Part of a small language model's weights: untied embeddings.
MLP neurons of a small language model. Each row is named by its layer, matrix (up: input weights; down: output weights) and neuron, and shows model dimensions 112-207. Each number is 128 + 32 x the weight over its row's rms, rounded and kept within 0 to 255.
After each neuron's rows, "fires on" lists the tokens most often at its 100 highest values on Wikipedia text that the model never trained on.

L6.up465 [162 108  93  74 128  70 171 157 177 118 101  95 126 109 139 162 137 179 154 153  96 127  91  96 152 193 168  92 142  80 116  93 153 130 123 146 164  95 165  90 114 102 159 131 133  69 123 100 191  87 136 162 124  88 117 141 150 172 110 139  93 109 165 117  98 174 122 117  96 111 137 136 109 164 126 125  87 132 106 161 120 104 206 120  99 102  90 146 106 151 184 101 119 122 118 122]
L6.down465 [ 86 165 148 126 162 156 151 137  99 204 120 116  96 105  44  57 163 144 152 215 201 132  74 121 200  97 143 108 157 116 168 166 123  75 132  96 147 154 152  95 131 130  96 192 136 112 149 146 123  95 120 113 140 107 181 125 114  95  97 188 168 125 121 115 141 130 129 109 124  93  71 143 121 128  72 124 142 132  98 125 180 159 143 168 142 105 152  64 143 150 170 111 163 116 158 154]
fires on: " from", "ap", "ter", "et", ":", "ound"

L2.up357 [117 160 102 135 115 129 137  88 142 103 162  59  77  92  97 137 127 130 165 123 131 159 169 124 123 164 144 161 147 137 148  96 111 156 187 125 150 164 196  67  68 101  98  97 121 168 139 150 174 143 126  88 154 148 135  91 107 133 109 106 136 196 213  92 118 133 130 121 147 141 119 103 191 152 161 138 125  57 111 158 150 118 116 145  87 171 109 146 121 127  96 108  91 107 108 222]
L2.down357 [ 98 155 116  79  85 123 134 167 123 128 145  90 154 132 143  91 145 156 160  87  98 119 148 103 165  92 145 123  68  88 190 102 100 117 214 150 161 173 154 114 111 103  49 158 141 200 123 120 152 229 150 155 144 120 121 129  96 129 105  96 119 177 200 134 179 168 136 148 147 130  96 146 131 154 137 147 165  84 115  90  73 153 148 119 139  89  76 155 153 134 129 122 110 122 119 174]
fires on: " San", " there", " There", " St.", " Van"

L6.up130 [148 174 127 166 107 143 132 119 130 155 137 138  87 107 109 103 132 173 154  66 172 107 137 106 140 191 175  78 111 126  75 104  91 133  96 111 116  88 141 139 130 160 110  84 131 116 130  95  56 123 115  80 151  96 131 117  97 145 141 115 116 146 126 102 125 110 152 169 164  99 169  82 125 185  46 137 109  85 136 141 129 132  68 140 161 166  98 142 212 115 112 123 127  97 146  88]
L6.down130 [129 152 134 171  95 157 112 137 124 148 151 208 183 147 149 148  56 172 114 114 139  76  75 124 213  72 140 157 147 138 101 122 169 126 158 131 121  95 109 128 140 151 146 120 113 151 139  97  87 151 168  78  67 158 150 196 136 129 194  93 168 125 135 157 167 120 108 183 133  95 123 127  82 133 148 118 106  81 134 139 128 157  89 148 103 144 111 101 145 224 119 106 127 106 143 139]
fires on: " sw", "w", "yl", "re", "ennis", " bre"

L2.up445 [196 185 139 100 106  51 106 122 139  87 178 139 154 155 138 108 136 107 136 137 106 136 135 164 156 113 133  66 136 140 183 122 129 145 139 171 134 130 112 135 112 144  86 154 124 123  31  90 154 178 113 152 137 150 171 181 141 143 103 117 167 127 100  95 126 154 120 147 119 103 183 130 164 131  92 150 106 172 173 128  64 111 190  26 139 121 156 163 114  83 112 178 154 115  76 167]
L2.down445 [ 87  45 154 159 156 203 152 118  88 161  56 123 124 101 103 179 104 124 124 145 130 136  90  93  82 107 116 173 149 116  61 141 122 109 118  96 111  85 157 101 131 109 183 114 129 119 233 172 127  49 130 114 128 131 155  78 111 102 149 154  92 118 159 166 151  97 123 107 171 154 117 129 122 107 144 120 192 141 113 145 218 148  47 238 110 143  91 124 180 141 136  53 119 158 194 100]
fires on: "all", "ard", "est", "ue", "ot", "as"

L9.up448 [156 199 123 117  90  55 145 105  76 131 132 178 102 107 120 215 164 161  99  96 102 112 159 179 111 181 146 170 125 146  91 142  88 148  96 149 106 134 193 103 122 137 182 146 110 123 149 122 160  93 138 164  79 100 134 146 180 148 126 129 142 136 198 133 156 211  65  91 162 162 154 136  59  94 141 131 125 130 149 136 170 121 173 106  79 119 151 102 187  79  95 167 190 128 143  67]
L9.down448 [161  63 129  76 196 132 101 113 176 155 170 137 116 158 156  98 137 215 155 148 111 133 103  93 101 145 129 227 163  82  83 106 183 144 131 131 133 120 123 126 124 168  96 113 142 126 118 185 131 126 144 111 115 127 133 157 179 109 146 113  76 106 118 104  81  92 130 156  67 169 186  94 116 115  78  96 105  85 101 103  93  94 131 142 116 141  39 105 139 141  90  90  62 160  49  93]
fires on: " is a", "\\", " elect", " a", " was a", " d"

L5.up498 [126 130 183 181 132  76 137 118 117 129 120 145 144 166 143 128 156 162 135 192 175 142 106 150 112  97 169 147 109 130 100  67  70 133 102 108  91  88 115 167 142 200 149 132 133 189 113 144 153  72 107 110 133 131  93 129 128 183 119  90  55 179 128  63 111 119 113 123 143 139  78 125 152 130 154 169  53 106 128 113 150 141  51 106 185 103 109 117 180 124 153 145  70 131 164 121]
L5.down498 [153 161  81 115 151  95 114  25 124  85 155 130 100 151 163 120 176 103 181 126 138 177 183 108 159  90 168 143 171  67 153 171 144 127 157 136 141 103 152 110 116 142  98 157 170 119 116 123 141 171  96 123 112 167 192 115 166 127  88 125 159 139  61 100 105 147 109 165 144 105 113 124 102  90 117 167  99 179 133 138 122  63 100 130  39 157 106 164 176  91  68 110 123 120 129 136]
fires on: " New", "\n\n", " that", " Original", ", New", " Outstanding"

L5.up391 [ 82 161 157 100 123  77 100 147  92 129 137 105 128 100  98 186 121  78 187 128 121 106  47 150 145 121 153 115 140 173 126 100  96 138 187 157 122 195 156  80 129 161  98 139 110  88 133 113 205  85 174  93 172 115 135 139 128 136 149  99 166 145 148  68 131 186 174  79 112 126  82 104 149 190 164 121  98 188 129  97  75 170  92  79 108 195 156 159  55 111 106 137 138 125 137 103]
L5.down391 [187 142 104 135 149 163 159 107 111 152 160 127 149 128 147 108 124 150 198 137  80 128 105 112 146 141 188  96 192  91 125 134 128  86 131 117  84 155 139  97 107 129 118 152  81  99  96 106 129 111 111 177 149 107 129 156 100  52 173 127  60 152 122 112 114 145 170 103 101  92  57 133 128 136 147 163 159  92 110  74 131 209 178 103 171 112 114 104 143 143 127 169 107 113 141  88]
fires on: "el", "ell", "u", " No.", "art", "op"

L6.up449 [112 123 147 137 157 146 118 145 123 100 156 127 143 123 126 119 105 177 100 107 124 146  99 131 167 126 185 175 159 110 140 101 129 111 121  77 135 138 142 128 147  85 129 141 187  99  49 111 131 101 148 114 100 103 118 120 112 178 127 134 206 119 191 115 121 160 161 116 146 181 159 125 105  85 139 107 108 159 164  85  73  88 170 161 164  96 166 131 100 139 158 127 117 158 146 183]
L6.down449 [108 106 109 167 131 115 110 116  86  80 131 164 110 140 101 137 138 139 174  73  97 143 196 151 166 197 157 150 171 101 156 106 144 138 139 118 118 198 110 125 105 127 172 153 154 128 124 140  99 120 156 121  95 141 145  86 170 195 119 100 143 111  52 142 125 133 147 127 122  46 133 134 119 116 167  55  82 106 180 122 154 128  91 175 120 136 110 132 111 126 137  93 177 155 126 141]
fires on: "it", "od", ".", "ap", "ima", "ip"

L4.up102 [176 139 139 139 126 131 140 140 124 120 105 144 133  74  91 134 137  71 111 134 139 126  93 128 113 104  85 140 126 119 200 175 123  67 100 117 167 140 206 148 163 174 140 105  98  89  90 114 132  96 173 108 135 192 138  90 105 154 118  93 175 114 173  99 104 122 155 100  59 160 163 138 119 184 179 219 142 171 127 148 108  83 125 149 108 142 144 189 163 150  93 193 115 207 145 122]
L4.down102 [ 97  88 166 184 100 112 155 124 118  89 180 132 155  26 183 139  87  68 131  82 117 140 127 124 149 121 121 152  81 142 109  99 130 170 121 169  92 126 148 143 155 142 116 125 164 108  63 152  93 166 164 170 108  98 127 178 126 114 136 173 133 172  98 158  95 136  95 163 103 134 156 132 165  92 136 115  94 149 126  98  85 129 144 179 172 112 165 134  33 138 155 122  87 121  53 167]
fires on: ".", "C.", "d.", " V.", " R."

L5.up150 [168 108 180  91 140 112  93  69 149 122  92 144 141  93 146  99 139 206 124 155 132  92 122 156 205 108 151 106  26 124 117  94 125 115 129 165 125 118 157 135 120 182 235 146 179 137 115 185 120 134 147 130 142 183 137 122 106 175 109 164 104 116 150 115 120 157 148 122  93 164 136 134 106 167 128 127 200 150 117 134 110 161 100  87  74  91  99 134 178 152 109 149 129 169 160 155]
L5.down150 [ 89 142  67 103 114 172 112 183  67 147 132 133 105 111 143 145  92 140 167 114 169 111 117 123 157  62  95  80 123 132 115 139 116 145 109 144 175 189 114  94 201 126 151 133 184 165 156  92  97 164 121 124 104  84  97 100 107 135  94  95 126 112 128  82  51 161 125 153  87  89  82 126 145 153 137 126 137 151 161  83  80 113 134 146 107 147 149 110  69 110  88 142 172 138 141 120]
fires on: "ev", "es", "to", "yl", " Guine", " hyd"

L4.up434 [115 130 149 141 148  75 108 111 184 146 151 118  99 238 129  54 146 141 155 132 105 121 104 170 219 189 153 108 141 118 139 121 123 157 149 149  85 126 160  62 122 137 146 143 141  98 111 200 146 142 145  92 104 121  82 127  73 110 122 150  76 111 127 130 157 153 118  96 151  94 109 114 174 130 176 174 104 178 119 130  98 111  92 134  63 120 104 139 120 115 164  75  97 142 129 116]
L4.down434 [176  84  74 137 179 179 121 142 135 144  60  50 127 169 113 114  83 111 159 148  87 166  89 179  93 137  94 136 151 143  46 140  95 117  40 158 127  85 154  94 125 103 147 168 100 116 164 108 158 117 130 143 107 162 124 142 106 127 145 149  93  93 164 171 110 153 105 138 157 101  36 164 107 147 133 122  66 126  98 114 147 116 146 130 107  99 101 143 135 161 131 110  53 143 159 140]
fires on: "l", ", c", " the c", " a c", "c", " and c"

L9.up477 [110 120 184 192 132  82 127 131 128 119 121 136  77  92  43 110 106 106 145 127 157 109 105  97 153 110 134 173 156 115 130 170  98 137 156  96 104 146 176 101  95  94 103 141 188 124 121 126 134 150 142  72 149  95  90 105 120 149 149 147 138 117 195  78 133 122  60 130 103 164 154 149 160 118 128 186 161 124 148 168 140 178 139 152 115 151 121 110 131 217 134 162 152 117 149  99]
L9.down477 [188 144 155 187 152 122 134 126 160 147  96 114 115 154  95 106 167  57 191 142  99 130 174  99 169  37  84 106 163 127 127 120 128 144 136 105 112  78 148  98  66  47 126 127 135 121  94 133 148 117 132 172 128 113  99  60 111 107 209 109  92 135 168 158 163 105 113 161 132 137  99 139  99 110 185 137 136 161  83 154 127 137 124 214 161 122 124 114 112 180 127 108 197 135 160  57]
fires on: " h", " R", " H", "-sh", " tr"

L5.up315 [118 156 127 107 129  97  76 114 113  93 138 135 119 132 111 152  31 106 134 115 208 115 158  91 112 120 149 109 124 148  80  81  76 152 137  97 154 174 164 139 163 141 116 134 169 119 182 116 112 160 142 108 148 157 108 115 157 180 127 108 118 195 188 148 117 166 110 133 156  61 125 126 104 126 103 134 120 100 167 112 159 108 160  63  80 168 146  74 114 134 118 122 211 121 171 129]
L5.down315 [198  83 158 133 184 137  82 172 130 138 107 119  73 153 147 168 127 124  89 134 134 134 160 177 111 106 164 137 103 142 146 143 130 108 162 105  62 116 134 143  88 127 110 123  86  81 164 170 105 159 112 161  87 116 190 159 139 151 169 117 117  84 154  97 151 138 150  69 193 179 121  88 127 128 143 153 115 110  98 140 172 172 128 119 160  66 142 122 102 114 140 129 165  90 124 135]
fires on: "ed", "ist", "er", "l", "eb", "ind"

L6.up244 [112 156 160  65 101 128 160 104 124  91 136 144 124 166 192 147 111 142 116 124 131 169 109 117  30 141 140 100 148 138 105  63 141  93 160  88 165 133 129 166  53 104 154 119  86  88 114 129 159 157 111 177  72 125 120 125 111 201 139 128 113 154  88 168 137 106 189 155 141  92 168 118 171 141 129 134 101 145 107  58 155 134 131 132  88 108  69 177  93  89 119 180 116 169 124  49]
L6.down244 [167  79 138 149 117 102 121 131 157 166 112 113 140 203 112 125 141  84 124 119 169  98 145 168  87 148 121 127 130 117  99 142 158 149 100  78 173  92 137 137 174  93 115 134 164 138 143  95 100 115 123 105 141 120 171  81  69 120 223 148 135 106 148 141 134 220 141 181 122  45 105 156 157 125 118  94 102  89 116 140 147  96 101 111 139 160 138 156 120 130  64 127 123 148 147 117]
fires on: " as", " to", " number of"

L4.up385 [158 132 160 117 159 129 145 159  69 154 156 129 123 103  55 104 116 143 150 114 141 171 115  99  72 195 150 110 149 120  86  83 107  86  86 154 107  88  85  91  99 172 142 139  62 149  85 134 174  98 154 159 141  80 101 114 151 100 176  77 184 135 138 131 174 170 110 123  96 130 157  91 101 155 131 158 168 145 121 118 108 141 134 110 111  96 103 126  90 121 153  99 126 116  99 124]
L4.down385 [ 84 106 111 123 147 162 128 102 106 171 179 101 102 146 103 178 114 110 144  72 125 134  63 150 110  94 112  93 131 116 162 155  96 101 109 124 125 123 126 148 108  67 155  53  96 127 120 134  83  88 142 129 147 142 204 111 146 111 175 122 151 108  74 153 161 156 176  98 150 189 117  94 105 128 130 137 164 120 105 190 181  67 115 132 177 114 103 151 207 113 115 110 123 106 153 130]
fires on: "ard", "pl", "ar", " details", "all", " sh"

L2.up81 [119 130  75 112 122  73  77 123  88 142 167  62  94 102 161 131 182  84 111 120 146 136 133 110  52  97 161 136 108 144 117  82 144 181 138 100 134 186  83 137 161 146 124 115 123 144 185 154 126 153 145 178  72 180 155 113 118 120 211 163 106  82 162 143 152 163  96 126 198 124  96 145  80 122  62 143 165 124  94 155 137 126 131  91 115 109 127 112 127 142 167  98  98 107 158 140]
L2.down81 [122 152  92  92 152  51  95 121 117 112 215  72 123 139 128 139 184 118 104  92  68 142 138 145  42 147 166 148 107 119  90 142 136 159 176 168  84 125 112 147 169 127 130 131 163 105 168 130 107 149 119 123  99 144 132 123 143 126 176 183 142  53 120 113 109 140  86 133 153 113 148 112 125 103  73 164 122 107  46 104 152  89 130 111 116 141 156 132 163  82 159  96 111 146 152 161]
fires on: " colon", " val", " ro", " elect", " natural", " National"

L7.up286 [153 129 109  81 131 169 158  98 137  57 149 129  86  76 137 140 132 150 115  88  67 143 154 142 110 195 120 193 172 161 165 140 143 123 118 114 134 171 147 138 113 106 174 108 103 164 131 100 133 127 212  94 160 140 115 152 125 132 142 212 150  31 151 122  79  78 154 105 162 135 116 145 100 138 141 102 142 141 108 168  76 122 137  88 175 138 153 121 166 149  52 180 100 109 113  79]
L7.down286 [172  76 146 145 182 141 168 146 107 196 125 129 136 101  96  95  87 143 132 143 172 173 157 161  86 104 116 116 144 113 156 157 119 170  96 138 140 130 142  96 128 188 148  87 156 125 139 153 144  90 140 159 132 102 126  94 116  99  42 191 190 149 160  99  95 119 119  71 127 137 116 146  90 107  88  75  77 141 133 174  37 168 119 129 163  80 130 146 139  95 106 113 111 127  82 105]
fires on: " she", " turn", " Sh", " ask", " Z"

L9.up415 [112 145 107 164 173 140 113 113 119 145  75 115 100 159 138  79 101 128 133 143 148 102 133 104 126 118 164 138 122 133  92 152 109 197 143 127 108 124 108  96  90 148 131 127 170 148 133 124 120 123  88 121 156 136  41 129  96 111  78 145 125 108 126  96 150 129 107 138 168 135  87 140 139  70 125 125  93 148 130 106 131  67 174 121 169 138 141 151  97 190  85 109 135 113 112 124]
L9.down415 [162 150 126 109 184  64 126 116 113 112 124 190 116 104 120 172 148 127 120 132 114 223 187 129 134  93 140 183  98 166 166 124 167  63  54 142 143 140 146 183 135 170 152 141  67 128 124 193 138 195 160 141 151  98 130 129 106 148 129 144 142 152 123 117 145  48  84 126 136 119  91 114 154 135  72 137 123 103 131 102 138  87 153 123 136  90 135 150 145 181 117 113 130 133 120 188]
fires on: " l", " le"

L4.up251 [125 116  99 124  79 200  86 118 115 120 124 124 161 149  79 153 149 166 103 144 131 129  99  83  87 174 138 138 140  76 135  95 151 145 140 140 128  94 174 105 125 159 149 124 126 115 153 110 143 104 120 128 131 135 130 135 166  55 108 139 126 156 166 154 143 167 125 145 115  66 107 144 125 113 102 151 130 129 141  56 180 138 173 151 108 118 117 122  75 120 143 144  76 116  76 142]
L4.down251 [155  66 125 152 182 203 108 119 128  91 132 138 173 123 113 179 125 115 142 159 163 122 110 122 171 135 110 135 107 127  40 175 102 137 103 102 143  91 115 102 217 129 157 162  93 139 143 115 151 142 132  94 166  89 199 103 131 124  48  79 104 145 130 161  65 146 115 172 115  70 148 197 151 105 134 174 131 107 144  91 129 130 114 120 153 150 133 103 179 144 129 157 151 102 166 104]
fires on: " to", "in", " or", "ax", "ry", "to"

L2.up53 [137 134 104 163  49 118 160 160 127 139 118 102 165 114 116 128  78 101 125 140  94 154 119  93  82 173  86 170 144 119 121 117 104 143 142 168  48 132 147  77 113 143 117 120 190 167 171 179  91  79 146  99 163 135  71 140 163  96 112  87 169 182 110  94 158  91 139  54 137 208 124 158 115 103 152 193 148 138 127 129 133  99 112 142  69 127 112 150 122 164 117 136 161 150 169 128]
L2.down53 [115 173  56 107 104 121 123 154 100 160 101 142 173 134 129 147 122 109 114  82  89 112 147 119 136 109  79 134 149 109  88 101  59 106 174 123 134 142 140 101 158 134  74 161 161 145 167 142  93  93 154 118 125 112 153 198 146 120 183 106 111 168  44 108 150 100 158 128 158 219 176 132 142 135 110 144 146  88  68 105 141 121 129 122 168  90 143 144 183  63 133 143 181 162 177 139]
fires on: " oper", " che", " used", " le", " restaur"

L2.up123 [127  95 139 122 108 116 124 101 142  86 189 120 134 121  85 186 121 117 181 145  95 152 143 134 124 154 137 142 180 167 174 102 103 180 141  93 122 121 178  70 114 145 108 109  82  73 141 172 144 184 135 103 126 152 157  90 109 133 140 123 183 103 172  73 106 170 125 149 142 144 108 152  71 146 133 182 131 132  80 123  74 119 110  93  76 128 107 142 109 163 125 142 150 187 147 154]
L2.down123 [210  95 113 148 188 180 114  93 120 147  96 135  59 102 123 121 161  92 128 121 108 178 134 145 117  90 171 113 159 151 130  89 112 144 147  66 136 145 128 119 104 123 135 153 126  94 138 180 164 131 155  83 114 168  99 132 134 153 142  93 136  77 181 159 189 152 113 137 108 141 136  83  91 124 115 128  79 133 126 102 103 114 210 169  77 111  78  54 105 117 194 109 121 118 165 121]
fires on: " h", " inform", "form", " certain", " | Title"

L4.up60 [179  66 136 118 138 142 152 139 145 149 118  89 139 134  90 168 115  85 144 170  68 158 162 158 184 113 131 134 117 149 152  91 140 194 157 115 138 192  89  80 136 128 139 125 134 135 151  60  81 187  79 141  85 167 177 137 113 196  75 129 159 132 100 139 174 115 110  93 143 146 147  90  53 146 138 126 128 112 120 157 102 105  97 115 152 139 101  72 116 182 152 134 116 162 101 123]
L4.down60 [107 183 115 105 152 158 120 120 161 155 146 155 123  88 174  51 138 128 107  74 178 141 126 122 127 122 110 132 149 133 102 125 158 140 138 139 126 106 113 134 128  50 150 134 107  89 141 132 144 124 150 111 174  47 143 135 161  94 126 110 100 136 185  48 172 154 151 163 150 147 107 132 176 154 109 137 112 159 112 171 198 168 106 119 139 124 147 123 176 105 127 112 141  73 141 122]
fires on: ", ", " to ", " Both", "all", "oth"

L2.up59 [ 81 153 123 198 117  87 132 108 110  64 121 130 156  48 135  78 168 126 117 126 130  95 154 124  62 131 156 130 162  74  74  82 118 147 157 117 156 154 100  83 121 111 136 182  62 111 145 116 109 160 147  94 153 152 130  82 143 169 152 100 143  89 149 149 111 147 137 114 218 107 180 139 109 151 124 109 149 181 115 168  97 102 152 138 119  65 114 126 128  79  87  93 141 109  84  96]
L2.down59 [143 179 165  85 106 128 127 172 109 100  87 161 162  66  75 110 114 101 199 122 118 166 171 145 140 184 109 122 152 116 156 112 107 131 155 111 148 168 107  93 152 166 112 108 154  96 138 158 104 107 181  78 118 168 123  88 141 114 100 151 127 131 153 195 167 101 175 117 190 112 113 155 106 148 118  68  55 163 145 190 125 166 184 151 104 119 105 152 184 149 120 109 127  97 137  56]
fires on: " high", " wind", " average", " temperature", " length", " temper"

L2.up287 [ 46 122 115 205 132 104 112 108 117 107 130 168 129  76 124 137  87  91  89 101 126 112 163 159 127 141  89 148 121 147  97 136 120 114  98 129 152 150  65 155 152 126 150 127 126 139  79  70 136 134 137 172 159 115 127 103 149  85 128 127 112 164 163 133 128 116  93 175 148 134  99 195 151 149  92 134 142 146 137 138 128 177 150  54 114 141 145 131 148 155 141 165  99 162 100 129]
L2.down287 [118 126 117 125 136  93 102 104 135 130 100 127 142 173 143  88 131 107 113 147  56 162  90  87 133 152 111  83 159 145 142 221  93 109 106 114  90 106 121  93  98 156 160 127 166  79 123 186 150 114 150 139 158  92 143 160 122 165 125  95 157 216  72 163 174 126  88  95  93  93 148 145 132 132 219 138 101 142 152 137 122 127 149 134 118 123 120  90 129  96  95 132 177  85  95  80]
fires on: " | ", "- ", ") | ", ",", "iol"

L9.up394 [168 146  79 127 162 131 148 114 188  80  74 115 101  96  84 155  99 108 127 147 183 155 137 131 106 132  81  88 139 133 115  92 129 124 137 129  90 148 130 129 105 160 121 135 151 188 130  96  85 182 103  70 131 119  68 118  80  98 159 177  98 129 159 108 170 143 163 135 210  63 155 152 115 131 171 147 120 101 123 141 156 137 130 124 148 189 105  83 182 140 114 200 166 156 126 152]
L9.down394 [126 133 146 105 150 131 110 105  90  71 133 123 100 177 136 168  92 115 116 111  62 149 107 115 118 153 138  57 122 121 144 159 166  83 120 120 165 152 153 118  64 162 119 108 166 201 111 132 184 109 222 117 147 124 111 155 139 129 141 146 122  96 143 133 132 123 178 156 144  91 129  86 156 104 110 102 106  57 120 142  94 133  99 160 115 186 109 179  99 116 117 193 116 138 110 165]
fires on: " We", " we", " le", "e"

L5.up307 [133 145 209 109 135 144 150 159 130 106 160 107 148  75 158 126 173  68 130 153 158 139  80 143 158  73 143 111 126 152 100  54 167 136  84 140 158 125  69 119 147 155  50 106 149 101 106  82 136  81 105 103 102 104 134 126  73 145 123  90  58 104 185  88 180 132 170 155 120 102  96 110 123 149 107 132 168 115 135 173 149 114 148 151 159 125  97 114 106  97 128 146 138 146 126 161]
L5.down307 [120 141  59 109 114 124 122 166 190 144 145 116 179 137  67 166 129 132 152 149  95 122 133 134 117 141 156  87  64  98 126 124  80 179 141 128 108  85 114  76 124 163 140 105 112 111  42  60 135  50 133 125 107 156 132 168 125  95  82 114 169 141 121 162 131 125  92 119  79 164 124 121 103 119 151 134 131 144 125 133 202 124 201 142  97 134 133 154 107 100 142 105  88 151  89 141]
fires on: "th", "ro", "qu", "ig", "rd"

L7.up190 [ 60 136 169 110 145 118 171 111 136 126 110 146 123 117 110 151 175 138 106 121 107  78 180 169 171 192 100 155 135  84 163 112 126 113 122 111 124 144 162 110 151  63 102  47 155 134  74 173 166 149  64 128 136 150 172 118 167 140  87  88  83 125 144 173 125 155 122 150 141  89 172 133 117 121  89 102 157 113 148 101 138 124 157  55  82 103 141 131 141 169 113  85 137  59 116 127]
L7.down190 [146 194 186 137 139 166 119 111 195  88 143 146  73 167 127  88  57  89 151 107 122  79 120 134 124 155 157  86 120 147 141 154  81 120  98 157 120 120 142 124 178  79 119 173 143 190 119 111 131 167 122 160 128 154  75 134 124 109 102  97 117 120 150 121  84 106 129 102 160 144  98  75 171 152 157  33 212 196 147  47 132 112 122 158 142 167 105 135 175 152 123 142 141 137  92  66]
fires on: " sp", "em", "m", "rom", "ev", " m"

L5.up30 [145 192 132 143 125  91 145  84 127 181 162 167 183 131 181 156 147  90 164  83 164  84 125  75 130 122 114 153 149 139 158 107 106 123 102  95  95  96 156 137 146 142 113 134 110 118 143  96 168 114 125 136 149 154 113  90  98 104 112 132  67 128 198 140 159 112  87 178  85 151 123 116 111 174  83 106 136 145 153 177  95 105 190 126 206  70 194 145 191 134  88 133 146 146  99 107]
L5.down30 [165 114 134  50 165 125 148 103 150 143 122  96 158 102 124 107 171 134 102 148 113 132  94 117 167 114 182 139 114 119 168 133 116 168 100  93  80  59 195 102 115 102 146 124 125 108  75 141 182 135 110 123 114 164 142 131 130 137 140  96  99 152  97  71 148 176 129 130 165  69  57 119  75  94 158 144 125 206 130 164  86  90 156 116  94  88  96 114 126 158 157 131 136  96 136 144]
fires on: "ly", " not", "ally"

L5.up355 [106 151 114 103 108  91 108 115 129  98  88 141 151  90 125 103 134 136 148 138  99 155 157 106 117 124 144 160  99  95 125 143 112 166 128 133  95  99 169  98 123 162 151  84 158 106 136 122 173  98 114 148 119 140 156 100  82 119  99 145 192 106 134 144 111 116 108 112 109 177 126 138 105 150 153 127 154 106 154 134 123 139 126 142  94 123 145 119 160  90 164 149 189 153 183 136]
L5.down355 [140 147 164  68 104 196 128  64 137 190 124 119 171 105 113 115 161 119 113 112  90 124 163 127 166 135  79 131  63 125 142  66  87 132  81 101 161 133 143 151 163 149  56 112 112 174 131 112 111  92 119 142 156 141 147 103 138 117 142 106 141  82 140 159 154 146 170 154 158 169  84 149 117 125 117 118 145 135  96 128 124 153  79  96  91  85  87 124 195 109 146  44 126  98 132  70]
fires on: "e", " te", "ae", "\"", " Te", " pre"

L4.up488 [144 164 107 115 109 165 131 179 135 132 111 171 164  41 177 131 107  97 114 156 124  95 124  82 167 105 157  87 148 133 131 132 123 127 127 131 118 102 128 192 121  50  96 124 165  88 141 105 111  87 166 137 116 105 152 137 136 181 131 134 101  80 100 151 144 178 237 140  92 166 180 108  92 114 196 120  80 133 124 116  57  95 112 148 128 101  87 205  70 164 159 148 127 136 113 173]
L4.down488 [137 143 118 134 141  95 142 102 143 118 178  55 147 139 132  96 133 124 137 115  94 190 134 128 118  80 147 144 161 128 158 164 153 110 127 118 136 109 157 131 146 135 159 141 131 164 203 141 105  94  96  86 164 119 216 144 167 158 146 147 139 131 118  90  63  84 103 162 147  89 125 131  94 133 120 138 123 162 108  76 138  70 184 151 136 130 140 132 169 107 100 149  95 147 183 155]
fires on: "un", "ip", "it", "in", "han"

L7.up60 [102 161 122 139 107 109 114  97 139  98 118 160 114 107 206 212 101 119 178 158 117 110 166  64 102 153 158 143 191 116 132  71 132 142  84 144 100  99 104 108  99 100 150 124  89 152 129 113 133 132 150 174  49 183 103 116 177 151 122 143 158 149 152 142 163 160 107 142 110  91 144 177 166  80 107 113 167 108  60 154  59 157 178  84 120  94 152 149 112 149 160 163 106 138 108 136]
L7.down60 [135 130 114 131 131 136 188 161 136 117 132 104 153 110  95 106 157 112  65  75  82 174  98 140 153 106  97 130  76  81 123 173  90 104 129 121 120 162 108 162 143 100 170  70 155 141 157 180 107 108 114 138 135 124 180 143 141 199 115 119 114 148  94  93 136 134 149  95 138 123 165 115 111 184 146 110  61 147  89  72  97 113  84 101 201 135 174 108 111 136 103 123 185 126 150 164]
fires on: "it", "ut", "R", "N"

L5.up234 [ 97  60 133  99 199 145 147 168 121 140 219 151  98 123 125 162  72 129  94  79 170  95 104 126 131 117 178 165 127 112 122 174 104 156 158 114 135 136 182 133 121 150 137 117 136  57 113 197 141  90  95 138 109 170 141 146 155 161 130 114 146 106 102 123 141 155 146 148 102 120 183 147  88 117  84 125  70 190 116 136 180 127 119 101  94  71 110 128 101  99 121 169  80 217 120 131]
L5.down234 [110  98 102 108 119  99 119 156 132 181 144 165  89 128 100 130 148 177  65 120 175 138 147 116 116  60  88  90 162 110 144 141 175 172 123 176  90 121 128 133 141 167 178 110  23  99 198  84 132 110  81  45 147 127 183 133 153 159 107  94 140 156 147 150 108 125 113 158 137 100 147 145  89  92  72 179 180 110 148 147 115 109  72  94 133  96 163  94 191  75 158 126 120  91  89 135]
fires on: " for", "ro", " el", "l", ", for"